From a checkpoint of a small transformer trained on Wikipedia.
Size: 13 layers, width 256, 4 heads of 64 (2 for keys and values), MLP 512 SwiGLU, vocabulary 2048, 8.2M parameters.
Architecture: RMSNorm before each block, rotary positions, biases on query, key and value, tied embeddings, attention and MLP in parallel.
Training: a variant of Adam for these matrices, 441M tokens.
MLP neurons of a small language model. Each row is named by its layer, matrix (gate and up: input weights) and neuron, and shows model dimensions 128-255. Each number is 500 + 25 x the weight over its row's rms, rounded and kept within 0 to 999. Numbers have three digits each. A neuron's up and down rows have the sign that makes its largest values positive.
A block is one neuron, or neurons of one layer that tend to fire together. After each block is what it responds to, as a language model described it from the Wikipedia text at the highest values.

L7.gate340:513525467477493491488488524501493448486495509506520499482509494534484534493519467507497576488533462506527454443466470501526480519525464501463540519494534490451455467491526465501530544540492497508540525524503526504482522484459501501512521499546538497563492533474475500528539487493523548494476472519494510488514460512518495459504521494494506499525494478480486477521490544483517504472519
L7.up340:529485524507499495495499492529466504465498518465546469467493511495549480489513477484508511518529486488482497498504520508513479475469514473538502506499497483467466530454480477486503536525486491524534468478480469448518499499425487474479465481502525445521486504474519494487491524504493524487509527450484495500497467503502500498470496521505488521511517466529500494571458477492532518526483
Word-internal "w" token

L7.gate69:552572457466493506513516525496524496549461516550496501510508495520509522543481511484549509489503514508499551519519481454515465487527496482470504484476480487502469493537452483485549511528541475513549496511495487510499466476452493514523521498532544557486518472527480514459480529506483508490494510549502506415545510487489521509525488453509532502501495513465474507469504478507514475523525
L7.up69:508502483509477481478496493528508445529518538515483516482447469490483535524520520488526508497484497528527521518476492530480506476495506481474525433512495552487489499515478474467526494516526476473495534553438492512522522516524482529501506497491498444485498522448473478522526533538510480477435462523488478471489535510483515507465491548491475491520484498491470503490488471455466494503528
Number chunks and "so"

L3.gate131:519466447521508491461529532514470505525467500514505482506458502532510495534512449503469464497475496523540462470508479531509496511466496499489514480525530487492506483457524467540468451532510482483488469468524488514492510503484499536454520466492499497489504513441485452530485505510517518489481554512490525516524483462487462468531513519495498472534495530487514501497518476498499499490551
L3.up131:488494477451486514484501513498534515478497506517471481484484537523476520508476443491533494510488489517475460527501473468538525509493468499500488499469507481524477501514513499483526512495514468519541467515493506511496506462498481496440482490523510463461503534535514530475500513501443541477538544465526505514507487520470479516504543500530531497489515486452525507550512432482493478486504
L3.gate145:509481460495493519519473534549476503524457553491529462529513467489510472526493510518489555505496519504534492496537527479486469490495472521531503489494503462492504519535476474523479483484477529524512550500480500520484508521464481503494504532497519466511463513497500452554541503516535522489462496533507488506469510495485510469496522443473502495479486541507515474481508510495475536494504
L3.up145:532476452503507513517504498528522519492491484496458520529490545493523497484484488478508516524484491543532547521503464514513491500497513508498499491510529545467512552499531490516471521519538474547472496530463487537507547496513541542483495469514503511520480484482489507522501497493502507472480458510496492522507510478467493487476492458506492448500540508522516499470502541498487544546489
L3.gate253:457567461497536480528459495498525511465480501512542481504489493498458545511525524490539497497513469492517525513549528520489469499512532522497528480541530504495498493458498540509530489483470479513492534506479478532544529510481489499506518518473520544488498519499486495511457519517508522461489490471482452499486532493474488495526579495464488492495511542540552511511474451473503526458489
L3.up253:476539546520502480527529484507549529494506494548484513528511492460471486497491495470443508517490482500536546494515510491517461513498474502510499482512468517541497503567508508518492492506428519481529488509470479465480503486480482485546485562542492507541474504460439447501497495509481469499473480460473496486523476474516507509507479545495487517482506451477486520503514514507504510500517
L3.gate261:499504490549516544532518493511502503472513516511488515498512507505533499528464483505475493537494465527513505525538512510543529477487515465472460497522502525529476500529550442483526530506490493491502482474498494521476464537524527522466514519494563491503458515523477513529495504505480509471493501482503534494502518503529509516504531474482488529521488549497559507485486553517492517472477
L3.up261:520509518486554497476478507503551447506454494442418498473530481481503478489520457493501534500487527589523480493507506513494480503480494490513486489451544503489521495496510453521532499498486492503489527482512515464507477524508519498483500510516533474559514526524517513502517493454477509512507490422500513453559513508523501439494509472488505489521517468544487490516480497522501526449507
L3.gate282:478484482491459498500574463534482503525534482507501480469499523463517501545511531480447530458502495513520553502507510448505528528456493506471474485545572501520513498506541522524574500528511523495515490481470504512518510471521496543504548506515521552522512516488499521532493537513485493530495498511506494516540502499499519509506456506451484493480490459523507516535539493476496531515488
L3.up282:495513517535494507515535483468513535497500502481565465479480518470495528536522496525459509507499494557516494537460533475502485523546484494470482497505504545507514504500508492488511505527531468482504491497532482494480492492472538502538529511455497495501517538504517511529485490484482476519543494504522501506545504503515525471459491496504494505463536518552461478520465498514456494467441
L3.gate321:443503487483481510499465537512514448439466477493478465509476451486478512573511550518478516471469537556532514472465482517454483507515482488521477475452529518538501512477459485508527488499505511469523514517533542481495462478508492515525505497483537506473506525509480485471476539506499464445526504489507551504513531508471495472506503478454464491474498474499491522485493490520505545476480
L3.up321:541530531479548492539529540492513499512426503485461528503484495537448475497501445531508520508494459472520491484493474500511501488479553494496471502491490480495493518474496465508503514523485495484508483502547509435527499509513494514521505495463489496504464520468500546526510523542536475474505508466545473503514481507493487522488508481535504458513490532482478547544498484488542484551475
L3.gate449:513490489498488520524535484493482466471497498499490486470546478469511559533456487487494491503497489518511526468445510523513532504493455483482485473511469475507501536487443489494523463501473531442499527518513502535500485467492477508519503492469547499432528475541511565521467505480485510503531528527482480513475521512533511505542503481459491475529487495506512502479573481526513497494481
L3.up449:511478505504548504482473554476499482500514486507503546505470487498474522451498466518537472493533519523489466478548471494468543488531483482506498479483486505524484467499493531509499522528547472543470491499482494492499527523505478527482507488458517499493492465456473493521521510508558489541481522512517486493509456507506477489508503472510498496548479537479487529509478446517518490533468
L3.gate485:471461473467555472508502471527516501517545489540539474468496491518486510512545534501503470494489524522504462487493558532513464476507532499529483492531488505477446463498511478522548487511497482456517520460498480528530513517425514483500524477524526466484490488471491518530468517488461486485480497477529501484520481515498519489487493521499512534500487533475504476516549498482475526520514
L3.up485:524513565511457500539492496493523499483438476497509510464496513453496505519491494483522485490489497493505539525516497461539467511479496474514506504466499515506504514490485492529520486511476486499527441518507500476525491499522517491485525525516484516504483518477490508492489523479493468431500489438501476484529521537520494508474526490506516472480493509505496527462491546482464506496487
Mid-word continuation pieces

L3.gate1:532488513553500496522486532526486474499513500483539518499510523506497565497482483484497528478466482503520513508523530500527495514516521489509518515498494488513498503469542474505525472504507477473509477501521531499538460512526524504479534510508551513546496526519518469492494536494489490520445502516521470488531474507476526499531515497477476542549488495533512474511483482451476514498529
L3.up1:525461504498525513491518578497520468502512503464477460490515474494511511494474551498476519547504501526516451492521469486511495460487440551518462529444522478517473558508535475473547498511470525494517502530502519504507473548499466529468502508523501511464482534504499518501526482486491476500501485537517521516510510535515510535497527514470526524578448477497484503483477467514466480502500
L3.gate2:498490461491497473517565461541496502547495508529490529498489458517494510522506535496519510533467501489521549495534484536521522551497462537536518485498515509487492458497508477506510529554506532478522506508519497536503522469461563497493503493502508465531491469471524466533496495511481465556493500521495501525506512521483494539525495510492490510483526506527474482485479513509466509483465
L3.up2:514519453459503482478506486514560509549478498525488508480485516502522500560515561511530476491469522507518525493499526526524522515485490523523521479487504514496517487445531509517527543515504507502481557532501536521461465489520497486515489534491489475528486449476494538500528460550479503516487499515504489557508462528478497519549528551497493516484494518515482491503480464511447459536462
L3.gate8:525500497499494430491492531498506501466526492506526527512496524487509517511501515536464495475500496485500520463499527538526521488439439469534524516523504515451501458448544472520548518478533505456516553506442458449492513495424519484471504527520490504549476477489483521494477480521521446543497516495515495526482522468518516491501497546511500511513513504523499510485505497511499498563504
L3.up8:506489455496580536467498488494474450500507452537509516497527465464501509511474532504492510473522495495467474494463547499474499524489497526505456485439467494507548504502546508495499523488476476476446507483487589495513483468517451477504538505502503535485497498501530556462461486507501524454516487548505483480525520526520536490474489506498474484517519533483492458478487462505473500480525
L3.gate189:437503463523530483505550457487479481493482526531435480491531515474452508512506503510517505508470495522510537505502499536498530508493497487517539494513508478518528453521484517532532495502526483489539469505528511504489523494467485518442500511537512525486458487502470516459492503519511478519467541554544499499517542513481475497485544518467497555502486452568473468540519486488512490497504
L3.up189:488524490517596490534480550495539520495538484508465507503497470449477490491513485531515454470528509516479524490504496500486599510505505528501512506469541525514488491520491518505506498468489447516492538482487500481515507459473522540519476538497500526450448490523485489519512494455506508480548507477496511512503457495482503503517453500507486507504530477472487475463539487535514525497504
L3.gate337:514450468498529501473455511482469528526478473519475476485524484476500527535496517479533529521518466470525557495500539492523491495470514502499502492518581515510525510459506499484512515502531523468491501508528499517457474513472514530543509498550517527477500516518500529522488532515490458538510518530499526511495500533511533496508509552445484496477514517536476482483457495521447490456489
L3.up337:456492437478551485556495488487528528497480540485536496506451484489512512491485506508502531491485539471481516541470553521467488499510489493510534506470514507475536478526527498493530516494447507512511524475492517497503441474491485487506488511493550512523474481547539452531542491519509502465525490501536511479482506501476511489527462535483502462540509535516534499518500475504446443514487
L3.gate380:487481551482500483487481448513498511512486504468496493477524488520510495499468501513496501487477528470569528558520518535522460516478524472502468502525577487528565501466515471507480496485506528486489503511534499521522504532467514488543513494524526470483506512497493497545507512486477475472519493531510460488499527486487514508522504535475504514461477462466493493526456464525483504495524
L3.up380:498506486536506535509490535484494498537511548509463466472462461464496506508441520488500517503524502551491508495525525494472533543523461501491471513499524521486494496492507505498443503526510521496523527492531499520526507501527447502531485503514507503493582498481514523488514501502510513504536503469449480532494490507517493510480482503429489468512563491504475501486473497517466471481494
L3.gate387:509485496490605502474477439476509521533530481489530548504508532487487505514474498494471467521449526511543512495492501522503526493507501441546478517500511515488503513519498529513534481501493504461551534414527522526528513528480521482487494518515463468492489522502486509493490490581502506500506503499446504470502475469441499493520507517501516504498508518501492486536498491513528469493527
L3.up387:498493530535508490488462512482513501521525495460529537498509522498513500498490490521496472465478479515483479489486512465467512488529474497537459509520516430531531503501516544480488486490487481463528472503479507502488524490512467524492506533551501467489498505454527487527516477490540531543526547490493468525494503475505531490492532474515475516534452493532561462500516492525462501497545
L3.gate407:521482512481488535465503514512501479464440475503493466494473524469468534498504520491488477496489522488515510541493515506498432480472537535482502472518495464462442469484514499541493527508484513528523509504514480563473502524519541489473489467479568453467492485490504521529527528502504492492428533499528531545512498494522509505511503492468484509494476573509500468503512501462491542471498
L3.up407:452474505533513480507489525498484512469459517529500523509510522463505458493480480473512518501553504492496516468455516488538489505462513503521498484491522526483467497538468485489539478421522548467560492501539456493503497569511473500506538506476474512493475546510512537558488515489522472503497489497509474505501508509533513502520509507488481511555504492543496483484498526479501494472497
Linking conjunctions and prepositions

L6.gate44:505521483501483508544462507478528505496500510522464473535470480481477532549492551486476559518442505496526514490477501502501530501517506466505537476524508499489448466538529506541532482514511485449492524501521484460486521438518521535496497476537557537513504513477493536531483509500499530508515476485531495480501501488508501546544480519454495482501509488495542504484478489495504497508529
L6.up44:506485479490502498497486488487512523463502506512496507493459550464489506512499500532523493495501470558471518517500534478467461529470505488471448500490520487468522509492464504490493518473519474441486476504509471533456486473520506530524496487498494465482457529464470538506487535508521507488486528482529508503472546526527526546494470541546495476477500516509496506471496469474425496518527
L6.gate59:492498485478515533524515480523482510545530490526520493526516480498466486537518479526486527478459535500555524489504534478484506518487500470526492454510496496512528458517521515487470507490464502455465485509530503561453542501453507488431568496518499534474509526508497514493463552501535487507502485505479462484486492498474501532513511461474503480516541522514473481480506514493518501510502
L6.up59:492471512469527479525484524496518502493549508481481461498504494512532500499500519506532509498521497524500504466474547437459457500470487498480462511455466514511504532466477507510491502528483533483492475465474516461521485509517492449497501528517499453443512522486492472474480493546504459524489509524478498553526466494496497557521467500514496525502521524502507505516513517501499545480496
L6.gate189:516462440480473519505529445472541490514488502458501537461509517507502477529481513477506538484473472563512466493514508489502518461519485503489502508505519498514515536523535480499495511462525501493534487528469483491543471485513491456503479499518557506526477492517475489495516489503564493471531531464480463493479496531494510466479507503477469515482490522519499493501512486504529475475493
L6.up189:523507511433495469514540509523516519503502517513482524508483524511481516474531531523489469512525498529476490547457485471484487475502466473488476509464513526509462529523489470514487499488523495443535469515524504453466492495508516512531511535479503521504494526491492475506520528488479520510486482481507505532509524469517547507466491473489465509462551524475479508497536438497506485520423
L6.gate227:532489487461495478464546505469540456457497529485436464481504499487492537520485508478490501513492453490518529507493457549532455481483502435494447468460518507476508538540529521489544536531486545499527490435536484514515517516469487497439504486527507509497488471457496520518505554472499534510458506470513502492504467513489508512490486474513494520514490545557490465516497507522495495535549
L6.up227:490545520536510541499481505498487510488453505527478476540498512493501491490503548483493492507472522548483463507509461461479502530476489569441488518539473488537477509479556543541502515528501495519483516530482472468496526481470436510456497467473499475525468488488518476504504473523448495487448545497490480507473485495468495493483503492516489515514472506456525517531518470476454519511499
L6.gate232:531491491510473485523528498495507481509486459501530503524534511558529526521492492489556514529492497516547542525505504457536498494525493491495490507530479503453483483493471502514514517447521519481508479506483501490456533502495508515485506489536522464501477509484489523524491523531477507497461477531521479485527515530574518508581487473493529467476536461538502478520491485467507497506477
L6.up232:512507484485484493532483492490508467512520508537461508496504480497498532521487529475459465488544493463482469481480520497489576495514500497470515456448515513536490484561521497496551498478506518527545458513462502467490503517524451517511482490499540480505509491474480449469458464493508509473508516481516518534455506508493534492489502532508467522509503530513511487452532514440470460508485
L6.gate304:510548522467468541515524504504526507477469546473522521479495491504505516504555526450472538481485517507561520480483523498515531531511508509451504521482511487453493509522517528485528520487512478502477530498464499528474507483494527549523482441483533485501490549486504504486531540427489526461526497463475516490495502487496475496535522482482532498524529459495496522490498500510503497464506
L6.up304:517545468544472541501499477516493541500526490528487517530515542508498549512546507459464512531475522519505535520484497503473540482498499523527496471526481486483503474540495497517518470520518504498480497490467503541485455490516530505516516463499514510468537487534484493474470492488486515506509476483518553483509546483468538493484492500490468465478520541487490549495484564498458520498498
L6.gate358:512522477512516487541478486486501506491517585477497516491460500430474495503511494504561471512511544489510483490486515518528489488464498460512518492529488527497513493540536453502487509498520563466476468483463515494485506490528505513489474479467497497505541532480531453514501499477462498528447510501516477506495492518527506511508490507495499548494466521507516556486491491502471515499481
L6.up358:501539466497480511510519532519513475506503482505480494497510510510542526500530520495448500490491479466520529494455504497514526509501475522527488512462484535514512471504460497516519467500484485485495513468511556525456475497519531557485498472516494522462474507447502497498474534501510479540492501507527538524491468538531523490504477501494507520518444508473477506504527487523513512492467
L6.gate402:502515503505469523521471521489543499471508510555530513523491533461490534475506497496532488524483491538490464456509497517479539470451515495526537433506493471507515519471498523496500492490477499498490501509492484520478507473494483518505479506493463477526529510399485493498480492466503492502547516525507511517489517481491540428488498519522516510486564481473514499504483511493487492506473
L6.up402:525497547553552470501516536504516429482503530486476463470557500567513518499514477493479480538528509500462443454452517521523514467547521475495518489517482446493466513529524484482477476504517483443500490488530509502514507535463492482473522519500511482536497522512533478484509504490533499490423485503505530486489521506482513533517494503504453486512502510512517553497505522499452507530486
Split-word "-ing" suffix

L3.gate55:497502472517511500494542480477520506469494525478475498461499508476491518538503552514466495474534495539508486452484513476517497524500540482530518527545488523509525557543485536443503518480496500487502515487530446497517505476506508517526474474515495516532478468500510503510497498516461497521502505482484437505525487494482443530477499450506484464523441497475519495473561487539500499480533
L3.up55:515491498532509530488499497488502475526513478517527541496484520524462472502504559520492509499503551523468497518503545523514496508509500525457517491515507514510539434521505542493545486470523515483502526499501545516503560492495469506515474473527509514498498537499499516516494518522498480505526477527550522455540526468516493474516473490517497483520431524502475489508478493499490515487493
L3.gate183:483468473520501500496467479496491476469486475495478455533494454479507511489500498481502495506454482528499509528540469545516508488484502538502529492505491501532552486540462517525530467533486460494535502525468458496492474463477547515536497486465506499563491517514502464544466487489528512483496497507512463438497501524531490509540490489481531490523533507517477484500491488486516477564473
L3.up183:488517551508514491523521494499466531500523496484473505462493501462492479535536492511484472471521532512494583438446538542545540512489509474472525461538481520544467494508529476534518463486535490513495522514483469498458509543522522451504522513503507463538485494488499504491515495482483486504499485488462500488464525486544514505507530497475489523497502486477529484484489468487472481488504
L3.gate220:464511512480476537553514488521527463510485524505453489504475496496486491497484525532518467517518506468507562510536508496468500530494465455482527540541496496503482520502477509545532532456481466488484520499516471508508465496434523482526521503509513481555504494514457480540521528504492466492540567540454516528515478522479509515498491528457567440488475510491493489485471469493485518509467
L3.up220:506505515458513452496539532549493492484481543502504490513515486463490518503433525535472526475529492522502516465500468534494488512494501504517487536492488524483490480534453487497528473423506452492484540545497471482501487471489515497498507496498485500495470471458465490477535507490505546472498486494452470505528486480513505563483496557516486539551517460493493530508528468500479474501505
L3.gate286:501518486488488480520506528483508484474459474512541459475470490470512543497517486520463477468506489526510516519456478533482480516503465487501478567497526490456522492500511546502486508498534451494465523468446516531498487502450492516487493493473529497527500472494554459523495522500520453548507523545495522444480505503501490528490484495485546520489502513534439484502485519516476476477478
L3.up286:501542523478488493517470512489521464531478506517513504488501532467504495505492521497519478486571469531482492538507516540472498505488504508481524494535491492476510487528501524503494575506500485472583516529502467522467473497492504505439484501464470496544475471483508458488463499521506516508536518488507473486472514446467540532465480467496509433507567524493521463544517461526484481490495
L3.gate304:485521491515508548528514466518500465478488464471486534510467524527473496545523493502526488456495485502512522513517542532518532466501542478481520499528503483508495493471505512476519478469502463517496464533468442519510488531479486542484435449472535472526489506496507463511505506534530429481511531477498516505562522506525465488527454495457503430521484496497491472509472501474509508475480
L3.up304:523505482508521514522485521481506460461469489512527484516509518469509477492470521459462510476484543501510516522519460520444500505472482483495505490512507495526509529475513515484527481472530513515461473493519491517512494488478484508499499513471476500513463492468502461527521501537517512465537540530505456527475483530495460508499473491547557489494475462557491486505458467488472526499488
L3.gate314:507503496460481501513538515511526463514443493526496478502533457514518500515505477485489547459495512517543552513517483537523492474472532478497551501527497496485478499442495462524518506488463548447513458481531497470492494528501539530521507506539524532479516518456470506468499504513501462497518475517463468548501501539483497535523495535504500494510501492525555518499478487519540512459502
L3.up314:549533546489511529510488531522475468517516487530480486523518512524469501533462527481494505518517542470488531533531492514507452477504544516502547436531525507476514448547496546523489501507542499501494517531507514521518517519497522542503551481512478496479493511499456529503476447502502535475530489513513519472437491485480506488533516508493527512491500550520457471516476523502512479501493
L3.gate335:448519457500529485520548473484456532498494474472520512502470508481519513518507526487487464482512473476490509540489476491508508528499480504508502517540482525515470497499455514470545487490527547517481520486480507528518540452490529530491499515466516471517488448519499476526491515508547497500530534547463471512511503485477500508503526538481487518466470505520468485535510480522438555505486
L3.up335:487462491493515524489514528487502556510474511506470526492500497521505502507514462526494525495532528465500523506498507499526497509515497502520470454509455554526481497462506538516487514555540517509521505482445433521498523510497507546544524522531505516509515503503396526472515501501499517502527540520520479521499506486516510498458464480509498494501474476507490509481491557477500500484527
L3.gate429:526499465567503518527457486488481502480530513523527505513508477480504468528512548496477495541519474482538509476485468506499540503524514491482515530549514482487476497513500486444488510530503496522484533461497488476477528548464491538516490513484521493507469499502468430464479452535510442516498501519513470495470505477491480511484515466494514497500480489512496522479463517492509507490479
L3.up429:520483492464501518555440509448514497510530464476461456480507508478501460488462506482483508486499521519460521488541511482479498468502488506515502469518470491534507479485467536463502483493558501507485523528572499499547541490497492473522501479511483542497522499510536489528493508505509484518548514536526512485499488501512510532525508522506507486488503522506537491527499478459480512460532
Word-start syllable fragments